config.toml
n_head = 6
d_mlp = 384
activation = "geglu"
rope_fraction = 1.0
qk_norm = false
bias = "none"
lr_mult_o = 4.0
schedule = "wsd"
final_lr_fraction = 0.0
train_tokens = 520600000
MLP neurons of a small language model. Each row is named by its layer, matrix (gate and up: input weights) and neuron, and shows model dimensions 80-175. Each number is 500 + 25 x the weight over its row's rms, rounded and kept within 0 to 999. Numbers have three digits each. A neuron's up and down rows have the sign that makes its largest values positive.
After each neuron's rows, "fires after" lists the tokens most often just before its 100 highest values on Wikipedia text that the model never trained on.

L16.gate292:512557511516486500510527507524445517495536520472490501508549498496545559507472563517514504510516457524424481445511527538494495513531494526515506505524517494531511516499477463526486456503492475522470493538522500528496454498509490504519455490486472528503495494451505502480493524526556498504
L16.up292:495497532491519500478520505485493501445496483524522477500506515505461500461475517475512533494471506486513520500447527442487507522448496501486470483470490511482512558506518490498471469465491488517491466474483536489546525520451523500478506525503530493421534471505454509524512518460508517493
fires after: "20", "19"

L15.gate97:523515529498483509477484484477474502485464494511513522463541463489490444498520483504446540499521517465497489506514534513529498509501484503552511496432515527501498513479514516554522481530492514516508488476472480516465502452517475519455446519496474509477494484520502519473524490524490487484
L15.up97:528483494464540470500497521511483502561472517509472526502466542485571443513505485493504447539473560500560483493499490499508497498512542524528481481498493527523494516494477491496533459502491467500494487530538510526498504522544534485501555479469494511526467501511504500516482489470447489505
fires after: " ", " n"

L15.gate54:530461520482493487484529520485460542493478459512427484508517437523505515482550512473538494535454522506529476539509477490525460499487489479504531509500494498487460490553480472475477497461540483507520507549492471534550480462490536503525513492543525485495500457489472496542504492528509506527
L15.up54:492445546466515490527491509518525535501525512504484500519500494494493471458512504468500494533501521528486495520490475467515479457537510514507512510497492498507527508504521526454530499475554504478524523519535495491553534492500501541512485519569498485471481565479438456528533504483494495496
fires after: "20", " G", "°", " D", "19", " O"

L12.gate178:542534543488503514472523464493486596502519511485515520513528487480471486513460478488488482464488464527458559493473531485485490492494538504460495468504463500502481527511500493459519520499457500516501501497536523522515488506509501485521455466502456488508506507532510506542477507515502516486
L12.up178:506508538472550493515535519502518476460437522501531506547492465465504504483479492494506487472521500527511531493509520496475457509496562522538507488492497489427507494475457513474498501454506450532490487495506501538516476484482511510492536509519528491495530465488466539509474521531501484566
fires after: "19", "20", " G"

L12.gate136:503480521524501499464511527503485506498484501518485498523510494512479549448474507523537522515539513477510501489504490529519503510514529507485504519539486469508452459517457515496502515506505529480539473496449472498443463478507504530516475512548496488446507525527477462527519461507465534520
L12.up136:466501499513495505482461494489472505445485466526494505505478514481541544470455519504476499512488466530495492513499488503518517484475535515458516481506511509502466438475531459484484541491501487524521461436480494437530512489516495524542515502497527512449483517530499455492524521529492506490
fires after: "20", "19", " War", " Olymp", " B"

L18.gate50:502516500458505474516507496535451470494473508503481460451520495503496482470493509476509510485479521504459484490518481489527489531507525481509487492483510494465486486526517526465485498491502513445524456440474509474505480524542486529488460500492497513520505443509512507506507512488537463482
L18.up50:492526511473555489473537533518487473534498573515501549557488514536530471502513467490505500496499505495499504497543548500516526506554503509500482500519499511497496505487476485552478512513451480507509490510496507481491478529533479444513502538515470511508458497525499483478523514526494490513
fires after: " ", ".", ":", "+", "-"

L8.gate43:530496503548500472498521504470532535496500482526462494522493490489473545490498481505503507517493502499472539471508496491484473523537490507538514548518476534512502469508520514447439508492486524480497514421516515503490495507481547467491483460502525490522475488481540507521438475529463494545
L8.up43:505505492545500478491480475572480519458521563478522483493515479517520488485485493529524518513509540492445513477493506539536537504484459532511505564477489509509472499485464501491467455485476527519498525489523530518465501521481474490489462512507488452467471511523501504512488493518498543485
fires after: " the", " a", ",", " in"

L20.gate374:482518501462542490531534492494442493476454519513519517482521558471482482487501486483493543522486494523520520538514488515566485487483522483531465469481475455528499527447490500476512474528499523516511500453499468506488496497479519510517513507503537535484481463512443483501515483554514503483
L20.up374:491420463475538515530487488509532484510523496523524520497525497519478481539458456543505452483485507474509526485490503484530482495528472500533461510463502498494486559532479498530498464454480538542458524509509507476503521470506505476521478490495499523547494495508514556492511523508478488487
fires after: " ", " ("

L21.gate119:453499514478510537511515541478504502542554515519503534508511529535486515519505508462486494459504463540487516531456521490491509549461522519496471509508489494484474537466485495506462460516448488533500493474442514485512493482500529482500481509486489548515523489481488491464496470514515503506
L21.up119:502483512535471480508490500471547522469517471479508504510544512498516471505491496524528502500513476481500445474528522510498456501528513509509532520474512525518477518491445507494503492487476493527484498462539529517512526463507503489544549510501512538482471516470543474502533528500507463453
fires after: " ", " (", " |", "90"

L6.gate271:554502497475520535513479517565456483502473481515481509498502489490570504451485469510550515515489478465455514508544519482540509521491527505491491516512500498490438479491487441466482494436528493563483513512514516529505508467511535513484488501478510497464505503475488476443490497463497463495
L6.up271:490506497458471557478492458490491487482541485529505504501481528489527433531483538512537514511522521509520520529533501477515493505503504464456528467526446507499484486519469528546502482494473508522502491498470518505430534502473465487480466488469488527504490485480469489498495554485509450495
fires after: "20", "19"

L20.gate323:481519488495496472492550474497532481470525506473542478488509509478471536505481473505512523482464525498522506532476541484533491487498484549506494505516506507477486478512492504512528508547467486483520511524502470502464532453568442513480490522484534499470496445526502463530547517496521475525
L20.up323:479492499474521451520511515510514521480491494490491533520487467489478494509498524465451532506519498509492524500478517483466519475539511491451497514499492492496478529513527495509528526504514493520437506467568502534483505475497530534480486522487506473490516487491492498523509527498518493536
fires after: " ", ".", " ("

L20.gate42:541497467488500466499538487466495495518487520487516480495503525492475547520530495488530513478483499486532528475526522461551499507497528489502485442452450476490541487486486496512480450570521482563498501515510518512544463476493491520467493476557515495483524538527501521542544464526488510506
L20.up42:509518535516524469485520494506473495525429482471505472495499522491493494489477517504533529491451551519477515467499496454479521503496557465473510515498505518495533478445489449505482465493542496490494491538488495467526495500472489491524457491497519506515489521478549493484507457487480480518
fires after: " ", ".", " (", ","

L21.gate326:500477471515528500453493488492534512490523563501496504481542521511509481520515504530509447508521509484518518506479499551502469488450496483530488494468485447550496531554497494492550487538511484501516478522473487475520471502490499482491500521468515555492430478506528483485493528477481491507
L21.up326:488509490556502437525544481478555485470524530511504471486514533502498487487498516530487522516526495501506513504483492518467440464503533531537463518471478509498496492465502516484553486498470499486481471515496485504506514506511517514485495543551469555489485509477528518510492525518532474517
fires after: " ", " |", "0", ")", "1"

L17.gate245:493557513460461482536469506560478492489456531519491517528543506522461476511512486499498526508497468508527507520536480474514474482471535527530518505504476490491454500519491466507525533531489500520511477501522486453523507464517528460452447542473521559497465504497502471519494504470531472508
L17.up245:477530490493493527568486506519518526492475549488512537467510513481455486455517504489491532499467553488517478507518457509505493518463512494544506486524502452524527459470529423524486522497493521501575501506539492465498488495505450499491494536495514537565493482493519515512495463498529492521
fires after: " ", " $", "."

L19.gate173:473512504486493466539498514500483500512443538493531522490507499491482472500482479498519555520497502452505502525488488494465439478474542547538462505501488502498473493489477480504547472476483497540477480463476518542466503495504545540526495523457483513515538495513510506508516513505466519483
L19.up173:522551491504475518477525523522502430503545501474502530509459510530521430512515476519475518495483489438555503479497493503527515548498522497520479493456512508514496474502508501511487477480474537530470488499523489508511532542495499513487482482494481510459450440503484515483479502545479534518
fires after: " ", " Sant", "es", " (", " sem"

L18.gate273:470501509505505489475507498480505522507491556503458499495496476509546486516505517548537492474502551490459498530493502531483489491512528563511520547526504491490520508521514513466522501485458509518445496486504505487523518483494534499511468544509548485536457494535475490487458490494516501502
L18.up273:493473504506467473513544488499480465515513520476509514473488501530474522491475498518463538477527502498491524488517544493470494463562538508503503511515519522540500476474517514543494493504445496487515547509509535513526510513528526520498443497473548490533480469514505535473442510497513532553
fires after: " ", " (", " |", " Squ", "–"

L18.gate378:559495446491474455497514480498526481520503515479502516485505502486486474507535460498520502534468481506527490480482496449516496510494505508527511495484483479471518451480548470492508524491502515501502444515492515507484529519503491535460483543504529522514505475485500493508550508533503503464
L18.up378:495511520573474508514502477480539546498448530488510559460495510507519503494488506516510539515490500499515561496483504492500523535448491471507516526580487467497521470446481468510480547519465515478469480511497480515517499486490469475480494502515490512505505446478532471515514510506524455553
fires after: ".", " ", ":"

L12.gate328:477501482486492475521531506527534498482552523490525480521493502473514518517513473500500494526542531516470530513495546458538507486488523502434492513534501457457450492500515465496532506517522478500472486511516512527499500503524502453462508471477561469523494510499503485476495532510508505499
L12.up328:505521492469516502511507556500514532505484543493501518483491499481507506487471475507499490528505509527461528474457529532516471504525489489461481503504514486476513479516546458480507496510543507526462479486495525514536506466541490452517521492465533472491478487494522447501476485507476476471
fires after: ".", "19", "11", "20", "18"

L8.gate172:486506524503468489522495489517489474455518523458535499497483497558502452490522512509528491504490528508570495451436524521487497498528521523550531477530496485496509494512504417505479499490508520527500511505535501486487539480525498530539491504497494508450549611482530508482510486471535509486
L8.up172:508498496504445546531504498419513474506467496509470498533518475495520506473497493474513480478481503506492494531460479504478489496522533530505522497500510522473512506516504485484486516469528430502487501513506490493506509547525511485510499491535494553490476492497464482453495502532527513538
fires after: "20", "19", "10", " cult", "1", " UTC"

L20.gate156:483506512490517488493511498524498529508486527484486520517487466484525507468515473446510484494542481489496538490500505517479484472511541510471502504485471513459540479521504435497494481482500527475510505484464505473471513529519469497526496500517539552515545473479504529502480490474441437487
L20.up156:524470484484523452496553480458472516490543548498468481518487536544511518500475516504482468494528493532465508496502512513476451486496486529484542490468523487489493467498498527490495491494494502512500482481526504489497510522527498506465469533492493485522500487507486435494488482456488549475
fires after: " ", "O", "D", "N", "ass", " Ad"

L18.gate158:474475495489517525471481518502500485503528525518497483502535518500492512562489500470507514510482519514464484526470525489540458492506490473495499515514447508489516503520513477517528501491514495539509482486499433472494507483515485485522508521528507507537507473501537538465498502507549487437
L18.up158:556519525480538514465504492550512521506516463484537527510561467480508483491461475515552542456490495533503515500501462498517508470489484483501511435494501521474505501464490486508514509492502510451504530514478548476507461476528499521455493457531505502467479497499488466518487464505503511477
fires after: " ", " ("

L18.gate57:485513510546470495498540534529508531532531474508525529467468519473469500468514487514457526506514531514484517490519477479531518537482476491514560487492483471490486480468457525524487513511515477520479483450492496476525531464515506469490543471494506502525503518527505487460497520517531481491
L18.up57:472521472519480452462502481496530533535515486486555478513485507503505466471540515509526509524456496515513483513462553492477473481545501486509496498493484471505548515534481476492495509493485534496482481457552464508486495502518473533477504528517496492513525504475505510498507485525500490484
fires after: " ", ".", ";", "\n", " Votes", " |"

L16.gate274:483482543514475503466474513472497529550508556493487493469474514492490492513478467518487518476499491520487557490508506503524443514481477573482545494511525514479519465528531468497466505497473510509493492483559470491546504533502499544464508512478478527504491535511534469471486521460505493457
L16.up274:515481489489494518449519490527469521485516497496495450493463459467495462474498493464469496513460480529535488502473514492488525551518513523525498482511503513504530459539455509509518540492491489498512481489468501455535451489509504502465505483521474516478522509491524503489542513461511517509
fires after: " ", " (", "-"

L10.gate162:480498538505531446539496501530464499537512490522527514542512529530489473523472489520560504514523533488468514546487481485506499544524507496502471520525470483493494501525467518458506478480509499462485528464452470493493487456471491461486461550494565508528465485509521460498508494493503540531
L10.up162:502496508536522489541481501501506458452488487484481523496497515470502484501491526514508440462539489469496504511467516494531512472533532501519509503486506499511523525471477495522469493433561534513460486504507516525500454517467517500496569466479521498503483490506472482468471516517479482479
fires after: " (", "==", " ", "-", " b"

L19.gate166:477460485498499498463485511541464497507464501480453512462489508513481523490542498487513500531523482519477495527461522449508473544510525535520495505494471483504510484498495486498524494523516471476481498541512557487503468502476488512470464528486536538514514478484555455531497461527477505491
L19.up166:512491444492535492495543500489536512478516505485494476521486487473521539500474553470522476518503485498489519485478473484510491526528537503461513459520496505546499471524476474520507473500513467482502505491489497487484530536465498497493497497520494511521459477516506475496529520497483530461
fires after: " ", "′", " (", "°", "("

L18.gate306:457475519519541449490517480492541547507493474470509497473519479520488540525456496469520493529530508506547479522483479503495464516485513525487565494505487520503497482505487504536506502525470443540488529515516488445519523594495497507510515479470493526562501511498483518462465491517487534519
L18.up306:464506530481508522519453476485506531468505511503491486485590512523476528520510481516526523537494518500496454477518539500490474503503504475488495487465509517507536481531459520480533518497466544536459486517470520510520488517524491514484532502471520517512509500482493460481542505434526501498
fires after: " ", " ("

L6.gate63:524505501484499499516475493486491482493465514484481522489457491511473484472448516528532537454438521512498513517469488497528562512494470489537510535471512489497495518484525479517525504547428468504561468445515474513502465468468462483491491522496509493514521486497489487499545497525531488483
L6.up63:503493520476504477499507495502509506494511486491540488472532472463521500491467498519468467522536483462510505487478439476496587475472491548525465506503481474500515544501530484509541475488458496482456492453469458543536506512483536494477517465519467545511490538500493486497514525471510478512
fires after: " |", " the", " s", "7"

L3.gate347:512517550488478496502479522407557541512507528489472463492543480500509500493503510494484480510467511513534471493521519470517454515495488517537469538506491491519494509487525500502474474511446492481456524435502488488486446522505521480514518480545510440478536521517528510526479484462475470496
L3.up347:461502496494511514481510493509491530487482522486516518516489489479517507500493519482492519511506540545493503531535435527528506492505540511495521499547538509512460502517512519483526495529471492504436515514476482564475520478519476496505479499479540520484509511530525482477508486471511481495
fires after: " ", " (", "-", " the", ",", "19"

L3.gate36:504527483475504541528461475468534511493511473455520490545494444474526499464455463454520502489489478507476496529493529542507536488501495504474510485502471498493462534510489531512491473449501538523507513486541522485514480482472513486514506516522509501497493504451495565525526507502471501520
L3.up36:507517449468555497494495481479547532488491498492506494527488461502519486484476501481489525496527473509548535516515471541541512484502479475501508465475482509488482502525544491505492522490485482491470543500543511503475466488505477512488507512538485494468449524510466535513470474517511501502
fires after: " |", " |\n", "|---|---|---|---", "nd", "|", "st"

L19.gate172:475503524473480487474463494481518541505497480502463532489514494507473512483509533519486489480503496497499544504489492503508527483519545523499436479540527469484491458497477477516505451486398464489503527461488474484545471446507499491498470488511557506534540541526504525484479496463500511472
L19.up172:504524519494486520517484493484502503474539540512406478479532553505506480471478506459508517528546545494494510500501487475512496492546482477469492558483484506493512479486522484498485510496452469504520508491530521504500516554552500505497511522492515533495436495486470490531448478505508530508
fires after: " ", " (", " |"

L21.gate252:499528522494538508576525497506444500531480500511503490461511528494507480508518496487503532541535478505480520511526548511455485508524481486500499512554476491531497518496505498508505541484483493464508479545497498480521463479545491522484483530479529529506473462444483505485534484520457500448
L21.up252:532489495541452477517512495549544512486473459506533525504492518481513510448521504439496509517516539522498480486523521484441502455493575435482483531477469486493520514469506507480503531496495504553456488492521462501507528497498504505492497510482524489518534478525505510530505497476500514504
fires after: " ", "–", " ("

L20.gate340:515545511487524505496464459459522555477460457512556509485538549500491520510458519495547460498494527520523477519484522492546516517461515483493512528525487464495510500488490488499472510439489477516504502516512487499521503494522451486470444507528508496457514491451506488500521484513512492498
L20.up340:462534541479519508444544540483497517529509495432517525511478472489501527512481481502500526493489461496460483514465503450472518478505537489482545450498514468474510487513525475491496498471488506531514475489503524501492484496532535459517503471513482484503528458478475503480462492535485532522
fires after: "19", "20", "P", "18", " |"

L18.gate255:500526497486503490506488482486500484482534515485512511444480515490480495496484484478490490490471497508490512505504513501509481490485492470543460524476498508482487528489547522458507499485502490543495477502470497514493518482498484478530522491451442555479509461501514467530486510496520493518
L18.up255:503507505466520448532513533495470502477496530523513532516499444469478503502469484460534494469494516524527575489484498504551486465493505522467495475505474503500507498478487466503561478533528458490529504516507479502469499499492538481527467499490513482525503483495477488519515507552502494515
fires after: " ", ":", " +", " −", " $"

L17.gate368:488513517508502480493435541492504489501497486513502547472490478496498536464528501515477463480553504496505517491500491530474497497456551530513524508506515512545526512477493500476500507493487513484472489480471532541489474478501503501489505510474517484509474465478474507505532472466532490513
L17.up368:514493454503497529528519497507461543481481507525470502487530495496464528478464459491516534464544523505504543505490501482557468488499520509474522525487492475506525503481480501493523529470455455457458523450521551529520481488529498471498535518496498518493494499520502489488483487475472498502
fires after: "19", "-", "20", "18", " "

L10.gate134:503524511514503532462534517497462524485506513515510488482524460503449491439497510509541511494531509474532511486469471469519474504521500531498489488494478506492491525525486494514514450470447490541507488493493507479506444475465518506519444474492512470491525491519493479493494516535511443431
L10.up134:493506495453533506508496502537439476503461513525496492489522508427520457492525499498503488469491476472519513477521486495462495550477471521491520466513498465438527479535488504450492503485484519520469526457496505501505528495501481533519482477501497487491554501476556489499508485521521476483
fires after: "20", "19"

L7.gate185:482539525481529507541485489520489543479509474472551501498462454509484527501469487465513479489515506519470513546469506503470502504518503523500481517496500480482479470503534512503549494490489471480475461477512496491481416473445544483499506501503519516490556490510497490534530473514503550505
L7.up185:513471478478476468521501502454494485510528503516498473527515517460493467542486513489510513519518491499501556482530469474482475503500519483508488478486485503503546566510483490509497500488504500469489525448514447518534481533512515504482511532506478497459449488541512497503522469519513480503
fires after: " |", " "

L16.gate84:509480514539453476475485474496534491473491512487509495514512456467537509523503506511499508465499475514486508515482530483526514491492559476509494495529488542459495523499474505507524494475448498535489448457520491488508495483471487474506517523504584486508497495487506514522510463452503492516
L16.up84:470478533536520448501510484448512520492471483515469485512504490525507493495506482519494515469491488505520510460501486500519509491510538491492454502446481520506550491528508493434535475510500562497468522493520483515483491525490483498490509502496518514529505471498459489499521502520501499518
fires after: " ", " p", " P", ".", "10"

L11.gate299:464491538497518500472503480505490541470501481522494486466499499518492532453516513524536493492481461512477489484517518517533546503562480529554520542518461483494497446513488480510483507493529489507514493445520543471535431493497531502508502502493484448495530477455503500520493449505503463511
L11.up299:525498480522469503564442473499494477478469477527500502438487493461492472496514511541526503474492474477527469525483496510508522511495535520478547532494495506506533472486529486492455524518523479516513469490504503497512507486550536527547493510494496499535510509488470492484539492516476455541
fires after: "-", " O", " Z", " P", "I", " p"

L19.gate69:497549501471487503510512521460479492451530516506472504498488490514508508510486520460495482489488477490540518545523516503497479479508516499499488479511519536532537480513508489494509499514507468503504491509496545555486464481531517443512484473541558494474500483490459496498526483561500453508
L19.up69:503477458490519545535464548510462503517479492488481512487484508495490476514499492472488476506536509507495560481505482489508504505480502513507526540493515532504497455477509506498483473549541516469497460480458526528517476505524429489465495488523531505531428482491503507478512478514484531510
fires after: " ", "–", " (", " D"

L11.gate336:521504524450553518432513479502505483486524480493502548498487494461546522500505494481481520539496475490498529476465527516483460502482490453494524491488478529488457513505494492511476504445550504514473488508507524494528504494486576449498491497485508494521547485495519464464515531502527504497
L11.up336:460479474496477492517509500514454476465497489502458472515484496448486518460487503466459492512474503480536512493492504495516526523482522508495477498507468568484519442509503488482519483454489491531513460481510508540502489517505507481542482460494476475528488479474522503466482483479502499531
fires after: "19", "20", " the", "'s"

L15.gate248:486475488479509501515499512524488514475463472478527507461516484541479475480473504482497459493504489491523492462487449474492517525488525514543489490521477513536518495475518539449473509541466490488510531504553462496505508543488486490445471513459516483535509506490509513457488484497507486518
L15.up248:527504500513457513517501530544480515468496500457486499507497488485514526549472529500535501501482563523491502504505525510497490504471492539484499481490446548494507523464517498528529475484469551526494491518510506528538476444508492476512488488521467499525521467492519502549531513455503514526
fires after: "19", " ", " R", " N", " (", "18"

L15.gate34:506516492505497512521516464513477461516550506543539484535468460502518491532510485486496504475516506499496486491479493464499448563483457501521499527494520473470508511534503512522470520477492497504495486497504481531498524459482514475514496473500541499533526512497555493468524529514561520505
L15.up34:546499521452482536469558474537468488540501506539498514482502477530491493492467487504499519475450547497458491542483485467545484493464498452477466518520477480446474544513509503477520511483506517488494482477482476495498559477507500475495491503523490497510503528501450525463506526503516478494
fires after: " |", ";", " G", " the"

L17.gate14:495531493516465526482504531498465511492498528485508533545513468465485498507489515505491535485518526509496497523498460459537487500489525450500484554489499495455474465517468494560535507505513484548507523430506485546541504487497479532528443508539496489528520509529522509482528466517511490512
L17.up14:524517539488524494496504533494508515505532471490526505481485490499490529495519487515512530501493491529533553466490541545494432491483500525517534502447492511522540469504511485524491496530529519502502528506536530542493526501457467452497542542574511528480524531477487464524545537525495487493
fires after: ".", " "

L18.gate279:513510488524547474506481515502532514527483538484487556503495461505452502488508491471484506513498506533528487517450476471515489484501494502521528521503461509472469527468466478536490510535515528525520483497480512495515511468490508517498465499465499527472414489441507493493518520499537507499
L18.up279:549522485485523492553504541500472462516483489531482472504495469520473517464519489521506501519491443519533536496505474491504521522505485499496518509511527508484489497512486481494479471507460466462468527522504550478519522476441529483468516536454499524511509465504529472520438482522489551519
fires after: " ", " C", "|"

L14.gate54:451567516526483507532454512506476512478518514497483512483497500520498503528496480545508468519516481510533517544499511482507527474534522489516491485499486514513509505498519522495539525540471495525463480516548494516538475516495487524499504533496531508475537527510508512450470522559499494504
L14.up54:499499493508463490471483495560524478479489517484494464496471431493487534508508551472467498542517477521506476484536497509524506504478500501493476521468473508494487517549507475539510463497488507519508450495451506528522538498496499513493489455503529512483472497524518508468503486472509498507
fires after: " ", "″W", " (", " Sant"

L17.gate120:509476478472513505477527484468507483501490439468519500537452458503492496510476513455504504532494510455527477485454523480481482541479497532549504507513498478497518524499514492493498502478509492496519454583485504471523496492520461501520448530514492526482521471508502502497552491520507494477
L17.up120:518451528508501527481494506487546491506463492495457490535534486513500469509514497479508479540452530492529478501480492505529458484490493501511552490524556505489489488477528502469513508497461474495495496535561453500516514455500489489487531519491482513456516458478449469484503472499512511511
fires after: ":", "°", "19", " O"

L4.gate172:471508525524501478531566466510535478457525506504514516515497468511531505507504501536520507506499511494506474534504525476444468524486500515480488494509505494499462505530479483495517457460464485508475543524498486490519554494486477530530530505499574496493485469539533498520477530458516477453
L4.up172:500459526510515491438494501536538509500548513550516527523505462483503494529473537455496470512500495488508491492494498486456522496481535499494472522513500462457494481491476526487462485509505500497471487486512478536482547479579483501470503517508512476519498479516512492526491516462475461479
fires after: " "

L6.gate206:480540512475496569504547524486500405503509461531510470483494511515542474518513468461530522524510528506476532533490525487496466526497502496522493509519485496486501483519522537459470512511519549485451546499504470500483487489521541512487493485503471518531494455492535491527494489474547491465
L6.up206:529508490473531539519543497486472453512478465500456480484477513488507486521475535480517526516449525482490569489511494472549514494438513474532497487514479529512519497501506539459482521498516508521430482527536498482501506533574485498493450423546512494504484460515511530497480501497544532445
fires after: " ", " the", " A"

L19.gate336:483554547463498493490468495513488498519483501510498514493502538498504532501458501565502475478530480543510514535513517468517486498499462555511479474504470479495539513479493487470469504552453475488495480431499484475504487457503488494485512462523496558506521517490510486516445457477509491519
L19.up336:508517506515481540467519476518520482458533486463520500502483520498495524513480487480528542503497527484484501523502467526497509497505503504479512502521511518477485508504443518515439511542485462494500482497526483471510491517472549502525487522527554514518474506473522489497466502496551512479
fires after: " ", " |", " ("

L18.gate178:519496525486487492553466522499505510530497522469503540467485479489459494506445501505539486496502524516503518513493508507503506483493478499499467516526490545473485527538508478485481538496501527519506515509526549585475492506482480500503422499519493470490466477472494528533461470505472507524
L18.up178:511530528506526490515468472509479492477527488501507479501520502508524527476473542516553497501504494520504467478499529476472469510504524534486453518482473461481498499492496502518452517471496506507484496482497528490544538449476494529503475501490452522510535470489512443520484506530522477500
fires after: "19", "20", "18"

L14.gate310:489512504503496476504482488457492533498500495529467501440486495500459530504501500470515497491521453506458484525506514499538520519475492484488543503509511459484487471476531531464510522510441514472474505503495498447512457501528528524469451506507479478509506509548476509528465499501492532475
L14.up310:529494515491482519571505482535479508496501505492499522510457481478509459499517468540465475515499493467502501489543534516520501508479525531551495483437507510511508522501496508481521499495510504514494517533510514535498518516506506493518508446465536483492521533539472497509455531516456484496
fires after: "19", "20", " to", ","

L18.gate19:514501501525542512495483500477515538479517490486523506538486523514531451502509541468514499515484521486485473500522465526518511521495504493496515514484531485515492500507488474538492479504439496511517459483510460504493489455512486450522461486472498528498457538474494515478511473525463492520
L18.up19:510497491494497522556533509537524534455540509488496493500479473512457478476480459477455485493573469497498477470514537476512493533538510480510508545515524518496541505500504492482476466449463487485511534502487467570474485512515481494532520483524468459511491527483455473488495454505494503495
fires after: " ", " p", " R", "4", " Def", "2"

L12.gate270:526520511496512519524470508513458557456548484500516503523520530513523499481505490481571489539503499476510532481480516492512488510495481493514536514496529494495533545458498469462508483473543530477489492452499478486476476469515517539452481492461511510513505521521529503487500454506526520503
L12.up270:513493478532467483503495511463531505470497504497549517541495490507482521525514512503483488511518503505494494515527511536472519500495539465511435504478493517484551568523508502502468511472522504514504486460479487496510531510540485528487533491516461525470490507504480514520520520491517460549
fires after: " ", "in"

L15.gate153:495472487469510548500466480488518475442516533476519453523521507447500486506483530543502481476533513470556494492532476461528474485524525467568473517504486469500502477467471506500519523501504473506478484502501521483538524494478476473520464487566514474501541520525523569485514510531473488453
L15.up153:520444529507475474487511546544469526541520472498491495456524464512521518495488534497536511492504544487479497495518444463489503524500508500457509528500488534451520505540491469483511523480532493507517533537532477476505501478460551495507496471514519512502482452554508515529509524505500485494
fires after: " the", " (", " ", " a", " of"

L11.gate68:513498565480515516511516528515556517495511504496467490508520538503479497500518460541496523530498493474506466548505515516511566539437453494495517494529484529494512518493467519534499556504537537521478490540508459495496505487496502531490458508502467501471473472524475537469485455497489486498
L11.up68:481494529502509483461472507479518480509543475514451491455496460521522495491470522486478513500498490513486465470517479450490486499498457563498483509481512479521486469559493477526494462486518496487486484445475446515462509495532512508478479510491569511490487512507526458531518526483523509516
fires after: " ", " (", " was", " mi"

L8.gate142:497474492510505474447502506531507481456461495510503501500505487507468526465513503489576480494493491475515436494543522522496492528496487464455488489516553487497513483508468482506516477460504509497480490493479530478478518469507507469506482533528498511499497496462503499504478510498477485513
L8.up142:461456461482485516531507521475483544505412478506477481513475476500543505480508482484486469477521467483504528521479478471508511491521508510504482503528486506454461522528525505539470471470502502499501472510484519498485549504506478508484452473486488519502476502518466472451515529468494533503
fires after: "19", "ul", "18", "am", "20"

L20.gate137:480522532509506491463492505529482480520513528461503489512474532461519459524516467499455538482485523476468475473516495487488508502517495544539530461516510519513459453487450446500454502526494492502470459461518502472518526526505518495502570521440499524519515486477526476508497501507507488524
L20.up137:506495507518518494507522505478512519498496484488482507467514507454509502454453541454513512538495534517496513483475520504517488507512520493503494529548501503521527446475498465505514499503491501501490540496531530499501448523506494485549465479500512474539503475529535445527517497488511473457
fires after: " ", ".", " (", "-"